From a checkpoint of a small transformer trained on Wikipedia.
Architecture: RMSNorm after each block, untied embeddings, normalized queries and keys.
Training: 221M tokens, 6742 steps.
MLP neurons of a small language model. Each row is named by its layer, matrix (gate and up: input weights) and neuron, and shows model dimensions 48-239. Each number is 128 + 24 x the weight over its row's rms, rounded and kept within 0 to 255. Numbers have three digits each. A neuron's up and down rows have the sign that makes its largest values positive.
Before each neuron's rows, "fires after" lists the tokens most often just before its 100 highest values on Wikipedia text that the model never trained on. A number after a token or word is its count.

fires after: " the" 29, " The" 11, " a" 8, " A" 4
L2.gate565:143150131124124084144150122113109117151116111155152139085123135146128155141112124213088116114137144151166105134116131149120147146142181111114105131110129145142147142107077142147101145135124151154110147190112123127137127123108134144180165167109118169145095136117144143146140150132142135146131138150138140118163130146118125100164097130136149148108098086109135103152153108164121089100128148140109169115113117127078125137063140135146154157160168124161188117149113159104171123145118162108114169126138095091147102111121142129103148105125134138139151135110142104135139098112101085103
L2.up565:111138063164119147161069115160116112130135151132149160167147119143118103128107142180104086107117133128180080141091118126147150108099139123144116128119033176118122127131117150099126091097146060146105142128148113105144125106104154114118112143113162145120112103149105147116118177150139169137110141145132123157157114128131088102151105135132110131128094115131145138113150145124107135106143150119160160132103151146142130108137115137165127141117123134125175130168079095149086118135119158089197133086121119113109102098125143152128117142117170114111154132124130107067117101142127131104

fires after: "-" 28, "=" 10, ":" 7, " (" 6, " \"" 4
L2.gate356:168110127114116106125101137112129107096124129152159105117079092144136131099118082138115144143109110131131133108139153140133145126175115132149122117130130127151125158135128142125132096154101171116143097102111113130163119132119102130125158083077152138113121113145111129157132106136141143117124139146153128151126104096148082197106110087100124107141119131135146168161117094115102133104088156098110069153104082101123096124186106142109105137115104181145169155105105113136130127152132159154113122110121141133119142115165113086155074095109185123175147130140114140129133115161115180119
L2.up356:097137145150096116115073137116130132086132100095159139135125092115099130099144097106121130146174110152133140139163148125145107126122145128119133152104110165152135121170107151142137121090108132103138147138095162106125129158119141098115129125143131111151099111137160127160130096168179167140119089163158080152130141113127135134076098113157146137112132145168194122166126147152116129164122135112112122107173098075146151130145151136136126118118100183156090112131085168105109123113088120148121084087107174136140149127175152146102087132123159167134141103161145111137109095142102129106

fires after: "," 31, " |" 11, "C" 7, " –" 5, "dale" 4, "'" 4
L2.gate600:125118175169144103128120105145146096108105137111110120128104108142112143116129109097125119166121159104154105133160117125108126136069117091153147134168119110140138098140154144103097144147126136089137142144114163159113150116145114093156162145131093127135120120152100124104115137150142136129137158136146116135118080134110110105158113112094114150118121107110071164166155154160113141111147155167159218150132123129156130124147118158145131147134124087168150141133132099122124157148154082103091093114133125126137071107135146132121167141139132099123177158122104108138119162129108141126
L2.up600:120142143154141088110138135135078147110089140134127152129112102106143144120109164084103134162157102134139126111169147121118133127159085177141155140094146134109095160138161082116110131129143115147112156139134124160094132137153121159124087125129148094123123131164147121161123140162091105090128160146167111184134119118157130174126129121097112112103155165157150113146125129088127106089105173147134097148096123133121107111150108143127142166113142177174108139108112091123145101155121103141059119115119147114122149098137126118172102115106128090125155119159101189103145130123135041134

fires after: " was" 19, ")" 14, "," 13, " as" 9, " of" 7, " became" 5
L7.gate101:101105148166195155108135089081132147134110129163147140150135135122121080136111148122182110128118122132169136087129130171162135110129098122101105139127124125115147121140135123142102145141103120098156144168147097117123129116070127097130126120123143133119163170159143155135119140135102079119089154105127132078131135093119110138119137093113123119090130145135132140152105187143174076136107130069091127106132158114122142133133111106087173145132091169107107118122113109164140111145095119136154141115099126146123144134131144136158129164102076150120110096117113154163123103146124190129
L7.up101:153102096129110118128096138110114128135108132129166143126152141141120148122171097132108130174148193122163150135141126138150101117115144135131120137120144138092116116131163103155104154138104099121155137145088143105074130156140137124114127156107128172163059131079082132158095126097114173131108153101098132136126106128141115142114153139112125132088148095109113140113127134115160121086168150140144078125107126123116147089163114145148146153166182108143158137066128148130136101131139108143105178161086139172118127107152169151147131079147135145105121144148155125110153121107125133093

fires after: " the" 54, " The" 7, " its" 6, " integ" 5, "{" 5, " vo" 4
L2.gate686:172120092121118135138142096124102102112076093148126141098104091123141133174173155173129150108115180137171124130155145104153155142114166130119100152140084147114145088109131120132094161147132117167139187134132150111124091115116152143130077100137118154178095084109111098150131131104099162090119127151143118140141108152147139172098103107143132113129152133130121127100127122144108143099144154136095102077153127168153120130124126137118141121106152104124116158173134151132104155123132080096114128142116141116149130102133116174150092158109129093149159109085088104116122134165132104126
L2.up686:156131117123125111183092138106094116091132093114171120131106116104115151118189168115146167110147184128160115142127093115133125128118111111109123085160096099117117105093155151146088122107133134106135098130154136100114122155111179122113136161134105176158109101086139126142176136143122143125156177137118119121143132125065126156129122123125090131160167115143111141156173099128106128168185135138138142153149141142143125161124118096125097109111148147121151178166118156123094113148159125094126133109129109100129123136123126173098154142156127120144164178137125162163124147119120162138

fires after: "," 26, " in" 22, " a" 10, " the" 8, " |" 7
L5.gate41:112147152158129121152107126135163121099124118122134129132129132104097124104131109133090152129146146128119137133137122130088153162145130176159095106163135129133106070145114144141167154131118124147115102129138119111123177099107114152108156159138137142134160131136154117095166122158154106128180171127115122129172094110106104105112118116109134156092102179088124089071094158120112116115096150166109150136112154123130117115131147138078145113157083113153162169131113121121139161091107121090103126154122156114104106182146168121104119202127161100057092129120093100131127155062133152124
L5.up41:145100127122111105069133105154134121096119081176110132174159122155079114166137121137147142132161141133116085142097121113096114135150163122136121125107130131133147128097160094127141145151131119118136131133104159171175106124081135146130107110130102116174146109122132128170099171121119112116098108099174118092152120134108155107116145076092111096144130169137145136119111143149121130085165109122134119190121129123106145131193137163123105132133144112111146157125117144104145113090109109144147131168095122118104124161146129094083160116175108153100101090151106082106112152091071114142

fires after: "," 27, " the" 20, " of" 9, " |" 6
L2.gate419:135166099113116164131110136061118130101134104122137154143119143102147136099159146180102112145113130128156174120134105110147165140103141131152090139140091087143160172144120110084176131158107107103129129158140142125136111131166088095099118156154159145146148170117089158094116094117142150141084113127100168121150107159114108127114148173175130117109101125129129116152147107112095139154134132119090126140120127129094120099104124102096113131123161149149148116138152142138137111135124163125127163085116095110124095093127134147113137154115082084156155156117134134107135084158102106108
L2.up419:094120107152122154111118157129129155179163107164116160135101191131113137147144141097153139119133126122156126122126145134141122174137116098120126149079137116088123150104134114143163189110143142120119116146111134118150142147078114158146115158100133133123057098149109138123152167116110116106098123107125077147127111126147128137101133116160154122159087137118113115134142144137149150143116114067117162102148146139126138120090101125107109140103116109151115137109086154098120102068102181092083116140132125129129128127120128113151143183173065156140143149163110155129154145098112131197

fires after: "=" 98
L2.gate401:105139141145108158116108122061121111113135103119067124149143104113134135116091105139133142156158109117135125122132132129163138097118117160136145104098123126109163121130122122130116151111121071136163153152116116168126150112128092155157105162134193163135147130093129149112110095161144129135134127100119139122105124104132087112178092105099124121167093114161128148141131140097167099126119165127114115135159144119109114121167129169123090130156185128128105115112085102125148113176107147147123121129140141118125160082098088109156102146153142094122173120100134139140159180124105134123
L2.up401:159140153094105119129141140168118150142094094140130133156136136103128086171133108084135125088170162138117090132165155145168113070144146129119115101164128134147139113118153106137129130142105128168123153127159133178121151163150111124118107135109136130077129125126121124134139101127119101148096135099110127141125128144118097150128127114102128164123121140155110087132145130124124096158128156113142157108156131097136077160128167090117092132143132093154127129105085098117149148071084122116156100128132117090158116179125145116185131132154128171149148147109153088108133107134126121100

fires after: " |" 28, " a" 17, "s" 8, " of" 5, " in" 4
L2.gate504:126141102119121116110095168150145130129106108116122088120140116121140143157101137141122105087120091144112153111120150125121121110187153123125119105133094145097126092156101134131099121134116116166140094133134137123167129130128126138120118127185116116121133113119081126156072159100165129088120126061157138134179129124119150090088135148181127128088139107131080090064131139139091148150113120098136112118106128146125142169118142172086127148110133148110115092155122109109134109112138146116153103102124108070137129169103127118150062165125118097114171131095170096112169139139117178131
L2.up504:155145150109126159085142131145130077178118142156129104144141120147109142167111141141158125102145112126150114072095118119135109143159134122132138100145101150147110128137088122126106120145121096120152107157168122138151167113161103123158130125117116115105106135167138173126149159103151151126148129113162157122202146111140137132043100158157130132109106108130114117118128151191107115103120137094114120145142128151147120130107170158105141148138116154110115156129118141134106087164118118103138125094112120113181169130120147192117100129155117126119172152058124125125134120138136128128

fires after: "\n" 42, "|" 37, " |" 5
L2.gate305:117088127123107129146133129119112106159124109138135105107143125138125154168147138118126090110116085101096129119155118143131137148144098157162093111167125176133146114107128119115153154095127168141146080142117141138196093102068122094175113147153130158103128102143141137134125132095131139092131136108151117121087159100088162144137090151121141110145129154079133099156128129168165113099121118118116088107138111111136113161165122126125068146114132113076090151135088115108175144109119133118076090114089123180114100133103108107130127096170126119116133100137147121128150143150139155145
L2.up305:119124133116153109136121085102125131131107151065135078109083164148112139082152129109106125176147146125139135142153117106171133121123112170135110137096150135143115131092167171136162147134091156074137110145122117143097111070133102131144138120125107138110098132127151143146142170101154108161113102126118154121114145093147135082154114100180120122160148087127152098166115151131141093119123133140096087138155059139089109107131126117151136132091109125090152125116086143126138124105136110155096141103108193137151171120127100117164187168154096122096135126129119127131095114135159110143

fires after: " (" 25, "19" 24, " |" 23, "18" 7, " 18" 6, "-" 4
L5.gate187:137104127128160166135125178112147152091105086100083154138148120148149132124130129142152138108164157127111138137086130103179180107140163105158140159109095173139152164136154104092150126124113111142118142127163137130065166126168141167147111099146141115153172122143112114108114123137134126120104150155170129114154122139098159113086107157107112119152166149144122131145142102123144124117087138106125128152104131126145129119145106149169109134090142160142117117126148127164116121139127068106129135091142132111130109133123150150109143135114113107136111163102117103107112155152122132138
L5.up187:125112125136100121123128138143111154114144122105124116123101143123111148142121156151091098104125125162103116130107157170107177139100137094130118121064111149155068117114150152107107131146149152131109091111157144149059140145127140159134093131158117152118108106122170067123135133129112132085128117101140169112158096108098138165136105137154128114131124121106119123110116139134133148074133149119110150150169147118084142151109105124135087146096095117125143099149129174124112142132139140097079140107151108095134144116133157112106132139136160094141112131134102137138107155152136082163

fires after: "=" 74, "s" 7
L2.gate501:176150145152095155136135128121115106104136127141133127125118119139111107115149104123151101113110160147097150120096119153122146130133170131125142139147125081085145104137124155125100106155139119068125127120113105157105148101142099142095082124117098128068108099161147118103142117138117122184160148146135134146109134139182163151132137083116144120154122132157111122187131107200155150112127122126138128122128141151152101116084111117109076115136127118110087149126130147103140112143111107076087146138122148128157155151130104143183117166108148118153142134125152136124169148130140104161
L2.up501:199162113125134155142096101106122127098090142136126197124087107135120118139164116125121107111089157130128153111109112133103137117155167111146153130122149092084138083121135153104122115144107113092108144135128125151130119134107100123096109122147114135117128104147110122116118120126128120156160149099113140123143135101161179149124137099153150101149113148151088134182134093196099129084089144108109123146134125146144130103094159127125103127135118122149096145132112138068123132132107131081088149110122144127165138168128103147161133171103143115180166135111169099128155148138153134149

fires after: " the" 18, " of" 15, " in" 8, " into" 4, " are" 4, "The" 4
L5.gate261:092112159155107126133106106136172070131112100122126102138133116102115148134163123101127153151134078130089115150114125140131155113124130149129153114076120132070167126111119143129139150124078138114144139158120128108145138120179133160119106180072162181096137113118109110142122143152131147115148086147120105131136139118099167159129142117128113115107140108058089093158098171147145158111157093138122087110108106114173104108098149155112124093092148111137142138141104110114142134104081162154130091127113085128124133157145119088108124133135159119114197139134122116122103124130124136146
L5.up261:165132132157145145135103120121142128100142114126114147155127138125117097123107108092139138075123130112104156152159076107138134134135122149115126117122103130111131124122148099156123095168114101082146100126127187146154174158111088115107109134112093116142137142115129096122137117089129147122097139146137124144156101108131128106096140116171153123133169134114098101138136150117149128130132164149083130085167124137113166168107111100100152085112131136144164148138061163145104122149090124109182139130088143108132166168078126108121160075120146155142121106108110137096115178155112158137

fires after: " the" 49, " The" 9, " a" 7, "The" 5, "-" 5
L2.gate130:115136103125102089103154161170130148125140118166141136114120085103158153129105134119100165104128124131159126144100097122121168141115146139155127106133114140132133151117136120162110135169181126150108103159116136173142159111071158099108129122128111128141146150141096095134158171128139109130106122109140114131137078121107140099102093118120134103114132135102096118081153081100094116113165152143109142115129171174116149098149171127088132108136146166154139169117107127145174158129161100103109170118104127122128106121152153146170135099135094142108165135118136122151129161120142119132
L2.up130:106144173109139139114102156159072151075180125133125118140126137141116091132178140120082136118120129100157111151115147079142157138167127122103092135103116118129115148131117112116116122148133068137150082159099142130147163135135090137109137145140108118110119117138131097123151145152128161124111115116105133095151124129148104162132137120101148106219093149105115123123134133099108175123138107161114141140140147084136102156141075132133132187096112139124112089141093120108106115120103107160109111136101133160152123096148135133132140126152132105144114134118135131101090141085123118128

fires after: "," 38, ")" 7, " as" 6, " a" 4
L7.gate142:159155128153145087098102105141129124108120131137132117127123171132106137110121088126113128121160130103157140120120157098106132141151147145177112130122097116114058072147109176155108136161142139156107112102110131141094100120117112128161106143121120134088108169135133164130115113076108127081107136140149115143180142117099118101182111135135131133103133154143141149141103138180141133116144167137116093114151154141110147127116123098108128135094095132135111111140117159138140097080108084143150133132091111170143130146152167109094102124070101150089128156144111163141134170133127179106
L7.up142:096156129188131127152157130109139140102098127140072122110121145161158135125142124135071111158094164138131082136098146117129141148138121129145131131124111125132137112113160121163097133127169172153162112104157113108103138090139115107188097124162152140155148143180128139134121147110110112135124119079125147104107106113125087114127106151101109137070114167111099139082116137097167147108127131118123140124109154121126135117115113131150104161153136130115129167119108147175102139137112121162141102139162108142136168154117135091110107119082120156126118079117138149160114130128098149106

fires after: "-" 55, "|" 19, "born" 5
L2.gate150:077100132161147111129102133137147137116139154146174101116152130113178168106114127094120142143103141142149102061144137148132151119135107180136107145145162157124090146124146115178103106137106084119145105094160146125102111160121146139164162145162159189116119108154113155159126150135111130143128123122146113111153120117155135119131102107164121136160123113124153112141116156151110146079122121095141107120129144142106139136135083105150168111109127144102114149107128147132127142108143104131128152160147165148105137144137144192114092151152178139139085133105104088155130131119134126160
L2.up150:118137111112087109116100137103141095142135143109126165149139131103116095126089086170141139139128106163184111149137133133152131124132084108108146102148144128159092117169105119124104198154099139144122136053110137147140091156150135125176139158173096126129099141155136145158099128117084115107148111138115128136125143128122118125063107132130112103168116161075124154149124102155156140156098132115125111111119132140117118160167146143144147133150123129140086148140095110155139129109114142104110088162156135148124107104157090136125162138122115129135179112128134130100114146110134128118

fires after: " the" 39, "|" 13, " a" 10, "-" 9, "s" 6, "–" 6
L2.gate497:093158160127159144122136125122108169117119089089154126114133114127133099151128128132149117096145100129183120152113149180101149165132130130151143107139135123132122107096106143144112108190128103139132102071130116107088177083172161139154097101124141106099118134146157152139135125124137149108176129103143093108125154131145095144152166140165128112108171151093132153111114112140131091087087135120132120087114168167123162150164127108142173137114166111126119167153138083129113115161173131112133128130136152133125083148147134164109134122134118178121131105127128106086120119104123108132
L2.up497:108120190125125132116128139159136173160104103092146116077154090123138111119127153158085134097111121159145105142119144101137125153102128106124125142120149168136120118136128114164092127122131155133094116149144113169159165152153153169142077142130113147109117118148141128161128111154110081149147130143173133155137110133093105128126162141101113108158149100138136110118103093103166111105110123127094096119106118100126107090111133130139164124106139094130134116135098137130150161114157108130149132129107144125073130112155192115136156170124119121101178106129183083088083143102084098090

fires after: "=" 27, " the" 20, "°" 8, "″" 6, "N" 4
L2.gate196:112128101084089155115107149132136109091077099131122111107161134088098157117121131165083157143116129123132120125136169081128090164114163153113115105161128137109132133147130108127110141156097109160090170125128140108113138130134131078082158126142169111159114152137121146131085105124136131086118164142142151167096116108090119132159094076119131132125110156138097161150129097152127139099131131152126174160166114123140147147129145146105133119110155101132137139121165142130146112171115114112125096165139150064151136112149191149142106131174115148161156133095114122128092137133091126097
L2.up196:162129139112139143136151122124110124128144106144097104116132100105113065167135079129136113100118200170156101147104084133106131175168168119110128089136152112131152092147133128116123143148130130117138130113125093140153138117175204100086158120135123174120117109105119137118135110138115143146119133141177142114124124073074113131146115097099107136141157147136150118150101123176140116136108158148126163121132183144120141130138124120094063135096105137117138130126161119158132164137126127074139125168111156084135136151123133136126124159153120123142169140112145175150121179159142080141

fires after: "," 25, "-" 23, " |" 21, " the" 4
L2.gate49:078114135107119098144128083106152131154164080112138137137109097152106130151192161091113131142125134095134109164131117112122141156080113120152138082085120172126113134122171107119092164144114139120095109117113106156116129130147156165141101145121142077121118103132126101157119127139088164135159095158185126144134113145130133185183090126107138142118123091121155134142156131117143099133119129083135142107093131142115122151154105111163133116131106134124093129126118167151079126117074116076071121144139099134119118081143166134178128146133152163168129135144100110168119129166114113089
L2.up49:108139107128127125107097126157087146114169116140151156142124111169112106128114168099124118172143123129123101124094105135086161110111130088165198101154143178154145112132161095117099127091127134145116106103098161115094131152139140167137148116108135142113093139116099149158136130114129108115154095124132135151137097131099139086131163103145147150091121107117101151098126127086103151119099104165141124085100147107131160141120128153145123103156169101106098105143153090147108157084119137122137130131090122121100150113132151122164122150109130147128134113140129107122113118124095168122

fires after: " |" 27, "|" 25, "\n" 11, " by" 5, "\n\n" 4
L5.gate508:105124133140126149116113170123112141119142067137155110146166130151102146108104135106115150114115156108177104116127093149125075188146155130138130155094148111099131159127146104106123175136122183115093140150132151122148112130141126098177127128151119148132126141169139175196166144118164183116123104137133163110122154086131134120118157133144123096085130119104158152168115097130160109147109128117113135127103118133145139133174105143091110141144108127120108118110147132150109141124133140153097067182084140129123119137090155127112095160140113149167120128139132127137133135145144127152
L5.up508:063147115170100120154093116113116136084122091148110084162125116091156163153156101148156110149136144178134174128170137176119092106122112103144181124090142134140117140167148163169169155143114116118108121139135134154103110146100156073138113118124098101168102107171112114112145127107125128109101152151155153152141103135125104112111164076139139136107154093136154120093159146134107106161137145126143115140111121138156128100093119149173119152121139114115129142074159135111148117096119107121119147126136147156154111125155170162178126177116156122127149151114108119162138123088140122161

fires after: " the" 50, " 18" 7, "-" 4, " |" 4, " (" 4
L5.gate3:108140152103085102110111124156151165085182130125091148176161120128127128124115136105121090153105128124137135146122090139107104167120125173088131122150115121120102135130105128136153116091135149145117119143094128139103115123155155124132142152114154133162138100127088107168101132111151145109168146113145108202105141158109135114159117146143093145109094095116135097122119119124113144143102137101121143090097088137106167130106099137133166137198154138132151115092150138136147125118161136091091151069116127123128083147142082128103164126124124127156182128141179124111104144106154152117
L5.up3:111134110158117141100155129148136142127124125091098116143121103176143142131114135149134159147167149126119181152134141114154133171127106145144121191117155115118116144145128141109144100132123140114153141132165118129123132126170133090124143148111113137138103098144107164162145123093169169089115100086153154143149149123169132122108139164093130148124115172162095112140102145167126116129143144127154110130109141117110182121122125120168130124137119151145131145156094124114090112111118121032120150068147161159100118138161117082131102157149152110149132114182125098123134177085096100130

fires after: " and" 50, " the" 9, "," 7, " but" 5
L2.gate20:154121119123133133145134149128086126121145134110180125129107091130134153069146111137142118112152109168152131156161125155141139154105165112097117142101128134119075128114089125130148118150143110151154098128137165141147137147101082120124154172094138134132134167088107095144126111132101133134112151093145145144119141119114094117148170137133148099131080123146133122144130111096150138133146137151130133120119122110126107145118069120172100170177147138150096158061111139072146149132140108162113130128132075148109117140134102109164172149118104111103151154144141142108114160122134149130
L2.up20:133124109117151104148129147120118076111096136138147108108118134148119176139114133149168141118103134135118114138147117139117128111146151146137157120127135108165106118142118151134107125121167118156142130035140155105117137117102155109127113106122150171141106173116121156118142125148143093109121146134144123180106106122084083154151138110102154155134100160097115133130117134129146141166133101135147164081155156119096116130101092135156125108128147130150127132131117148103145124152143102134164118108081122173121145122169127120148063104078097148112160165096107146128095122116066111104

fires after: "|" 65, "\n" 9
L2.gate486:095106129182142111174145128113169121086088108087142116161124133159114091129112146120122130123138122122117135180146115150133126165139146133093138121092146126137123121141138156144112192164118147146111143145113144122133174120120145131132100111091166124116098141110124162143127157147158143099154122145083148131071095127141116107134106082115121102152159135118164135088175180091137085138155138077099106134148132136138143124131109152114106094135130121088127140121128149100149147125086179195100129122125163162129119104122140120127078102121144122115130129112127081121120107139107107102
L2.up486:110156085147099095161142130126164162095128115147171145145152119109119161171097126164140156138111141157146145137122091106136146067084128171117159142143172148126127137124146145143131168104139095145081144131103119136092103111118127138124143106136125103133153142132112149162193149121165074147146158103112161133132105148088124110130125133113138112115122166118152143158129125126113137117138053182169139153110125108179113112144119137080154139144126131130133139104130133115125124140118134094117173151137150165149140104122106174178119102126136140137103174144145148098086092124133120116

fires after: " |" 51, " to" 4, " a" 4, " the" 4
L7.gate681:085105138126110144114110097138183176127096100124126085094130124124105109149144128162087147158102132111150138093089113131149096168123106157120091143110150140127110139092135085114146094055190149105150125119112161127085149168135117121096109136147145093162116102116104186138153152165140108132165139138080146119104110157145082119145142138131124134138150124073165119124136103109141122178138148125119109111146125124101125109159076110110136107149149139136178145110140138128118133082121127134134117107123159120153117133107124144144135178086120121127177124146139145155130134148154176100
L7.up681:112177141128090144117111122111131123128123114119126140092184150131127119134136140140162119148137132115168104087101147116152163178126122124121109096145095136134131139072165125119121130114139149115146148135130150136121131132163145153089105121162148128126122120155096156113189176154179099064126155142137148091095113079116131125156149137107131149131132101178149140143057156127163136151066129109114169132119161115163104145134113134134140153139129146107123118113113125116187137118146121130132189090119120104122137119101143115202105136105142115153153111151126153137170118134111158069

fires after: " |" 45, " (" 15, "|" 8, ":" 5
L5.gate93:122068163140121144120149151152138097120166093136139118132130123134141113151137124103148116095188128144122148154136105098112126105089163146144124161145155142102129146121112106132116117149119084154180154082146135101116148116168132119084134142096113166102126100128121152138117153109127114165092102125132185139142119100147149121150166143104142141160121151181128064122125118142109092164096065119110115140082102123117153131157146160125185112105100128127170147122166111146136147105123157086111145095106139115147152134148101159102120065149106132147107119180102123123152110116086111130
L5.up93:097167115106127167144138157141123112105127076130165160159131155095157131128166154138184114135130122125103128129109144126120131126117095125116095149132118115136102146160107167105085131150107093110165149131157118134133128197130141084112144087153120134111101111106148121114106181117077083146119084108101179114165112080168092104163154102147098118076161112153120135122131102161118134126091106099104137145113144132145169162131100145120149109126124101123143163116077181141125135147126146086131137128130173123145125148110081102117131092121111143127108147140085102083138135173168122136

fires after: "," 40, " |" 15, " and" 7, "foot" 5
L5.gate476:128130117159152137120108135133162131090125145126146165125118112099106167114120119101136126102154118155123070112131154146135120142140125113153084105123126122139127118099121141128112153109102159125150172093123131089133139122134122127132096169140139150105146119119162174122171126125095137091106148142092155158131139168138122120146158180188134165163129109095101098133142122135163141142100082062114122127172188079148113149152122089080178128063120126166137150114121146106155155127136119120116151109104121115117088113149136118121143096127127144119163145142111140121125121136099145110
L5.up476:102119133132140135153141156094135109157094117155093116145154149084114152163114162110145160097187125155129139083166106137167148080125123142120119135099146142155114124154094099148099175167160100145143124129149178141101125119079140141108118146105128134096138135142174125137144133115159119123125084115146132164142110116111143137103144149094138155084112145137126109151151131131137131094129105159106110117087133089087106124121132186173099121120080136113122139079126100119077153124144114091125124124131148129115121111117198115142111154147101127130116140107112132108110145119153139129

fires after: "\n\n" 16, "  " 12, "\n" 12, " Candidate" 11, " Party" 11, "=" 9
L7.gate592:144110137107110132077128136095143120165182122101123127107093106149172171111147144147131140114115132129071137112112122123165173131122131161105132125161130080145150094153144111096140114143115138122148138096120149103148188077189131114099127116132107119124108129105124129194079159129121150110162148133144149104152095129148106128149151149127141108117149106159142150137109110112141144059147141146112158143138081128118138176136119143146142143111117131168120145132110124112130116126134124133141088155102140158103135164144156080143132152079168142156126109131160109106099090099103139132
L7.up592:082102104119103140135101057145115136161118133110128144119116167133123144103145129130133165119154146116122126115139185153125153098139138101121180122106120118133126135084134154105148122168153111151130108107136141107111132126110094126107121135127116076111093118163111106164144119165110126137101140100127097142134102061125120103155130137101131095115179135128085130124114167137108139109155168140132153138156121151106141123120159156169178156158134088139121157165076125075128128152113077111144088132149103108134118116167161132110135134186105127133158090121164131116090103147135135112

fires after: " (" 18, "\n" 13, "\n\n" 13, "=" 6, " \"" 6
L7.gate678:116132125142110132169181143106131130151148113115105156142128132132162153099102122068093108151075124115110119125104135163106109081133155092120109122094109094164167118079162079124160124162100147100118114114151172130104163140119155147094130108121141115104115123117121135114123165096147097161131141142121120078074117134117121155070170090139128060086161175141129127132160111148162131136116104112120117116055097115154160152147123137082130138119130162111125109133151117101161119118102125134095111132141120123153139125110106124107142152131122110158123135116144119095109152129083109117
L7.up678:131085146145114085110112158165132115125103094132094149097125156140158115154159138145128122151139109107183120123120124154138125090169140125128144117083118119105103161079128141158139119126106139116135095082171119110123117131106139134148129137116099149089113150113131116132131109095170188092136125110111153126111112109138166134135176146115125129097134105106090129175102139120160108107139184110145117141140156100112118113166081113149112124152078134130115115110118134106091138146112129144110125166147174122121146117080156144123181122109084121126141140144097132120137093141165108094

fires after: "," 30, " to" 10, " May" 8, " and" 6, "–" 5, " July" 4
L2.gate41:118085155148098115102120072139118187148099135118142114067080126082108112105167149121097100134163136151109063133132175110131150165072158144115096132127131139093067147162099155143125098116129147077130132119141143149093107154118084126126141104110133125136136124109145146141121131122115098118134140132132144109113132133120134150141121161109122149103127128150108143135161143139104132097123131103126131083109134106079115128153154157132154146109141163144147110122120168098134186125076146143150106131127103144100142058107129124152110175106118114174105120111128106147147151120161152157
L2.up41:091138139095170121118136141086143087100145121118127154097168092109171121138108137121090127159124112150110114142076070109134112108124078100090120153091174139107135119118138102135174155123142151135145133105125135136167167106119127120158150173141146140132152129136092119124142149112192130087082139120104120142112085126158088106127166146141116101121110155131113152176141102147155092133145107128139158083135156149146133172112128143122121128130150113149167122147163078137158119102134141117116153115137151112143129159140109122094114124171100123070146106160136130111128145115112124125

fires after: "," 26, " |" 20, " and" 6, " (" 5, "s" 5, " O" 4
L5.gate524:122122160114153090134103095142146121132139115129147154105096107112161150113154102156087162112114128157149139108148122093117138088108112091093137131140091128192096113103124115112127134171117151117109114160116125105071149113155096117133117129121124125137162103104119142117132139121094109146134122133093126080146159139120095109141122101073145103149083099120115109132159117132112143108115142106138118171107120177151138122094142185130106108143158089148126155150127188101098156140143120134140117092069111112115117141134096139142139144178081122153091131131126128149124130175148106140
L5.up524:075112124136162096118158129157132145125125121124111102153123101104102124130169135147162158141143120121165089090121113119101174086152116095128109158132131120119138143115163131129115101085117154136108169108144099146110155144136129144147142115101107127159155122122112141134145115137111122130121082109095102150141132100133139129114134133139145111129120121092172123117149163138101098099091140089170135143171116098108110151135080150109143126102157160129126072077121138161116169079144138167097099139106162120127115091138033139135142113132141109170166150152142151135159133107111096118

fires after: "." 31, "," 23, " the" 4, "th" 4
L5.gate115:135149151165091104142148105134152139122149133110124145184115110113116148118124104169140137131138142119172179105130154084157120157130152073115152112091102156153117092160105073108151140090150140158155093152128127113126183153115127114131132115126159144128168166172132162139114124136140149129125130134130152100133130117094088137112124118152115112113150113109140121113144073140149092115123083104141095133113156153079113140139098118159127099117146143146129171126113101123164141148131100150187096110131103084117078149088147141163117108148110130097143101166136110085153112126089125139
L5.up115:156116130140118098077100139100139144135148141109113145121113157115141122143181170135120142115127130115104135119113096146156175135134114143100141108097097155147127084174178112101097100123150145115148078127109151136086191140159129108131113114083163166122172158085117198129098100118129137156113142133128112106148138120109142073094138117138170119162146092086115111096171099131127128174152138153144128111111147102130116149081122095115142132123113114095125138124115128116156150159130108146126119182128125123100136128083122126119101167096105122129127110158107154126139098136123145109

fires after: " the" 36, "," 15, " from" 14, " a" 6, " between" 6, "=" 6
L2.gate402:100123156092107147142133132160147138099132154090111107118122148113088106138108143131115156153160088145123104160117121128144113125081117126123147103123118140135139153134130128123150166113145159148150102107121102149121139182153176169141091114139149150126102097101082109118128177106167166098153102090136119103149061151096154124121147129101107123093117084119162106117156194154118125074084138150145148112116138150135158124117086086143154089137127150120132145142142109132114146126163072152109109108135150107085120106155104127117121126136098149106165125116135100139140079106156097100
L2.up402:120115163153116137111098147103154157154189066102133155097057139125100148127131150126125143106133129136104092130142149138117188150159144109149115157176122139133096130135149141108109127083087143142115142100126114103081124144124068126095125086120128102137092139124130145146086136108124109094123103143136134169122094132110112117134120147105129173188161105131136134110100127121121122129120125101146128132151121133138110129147106134153101168167094136059141140095143140151128170104141111076104121114124109097132124158114147169170153167107097110143124124089132097089135132112115131106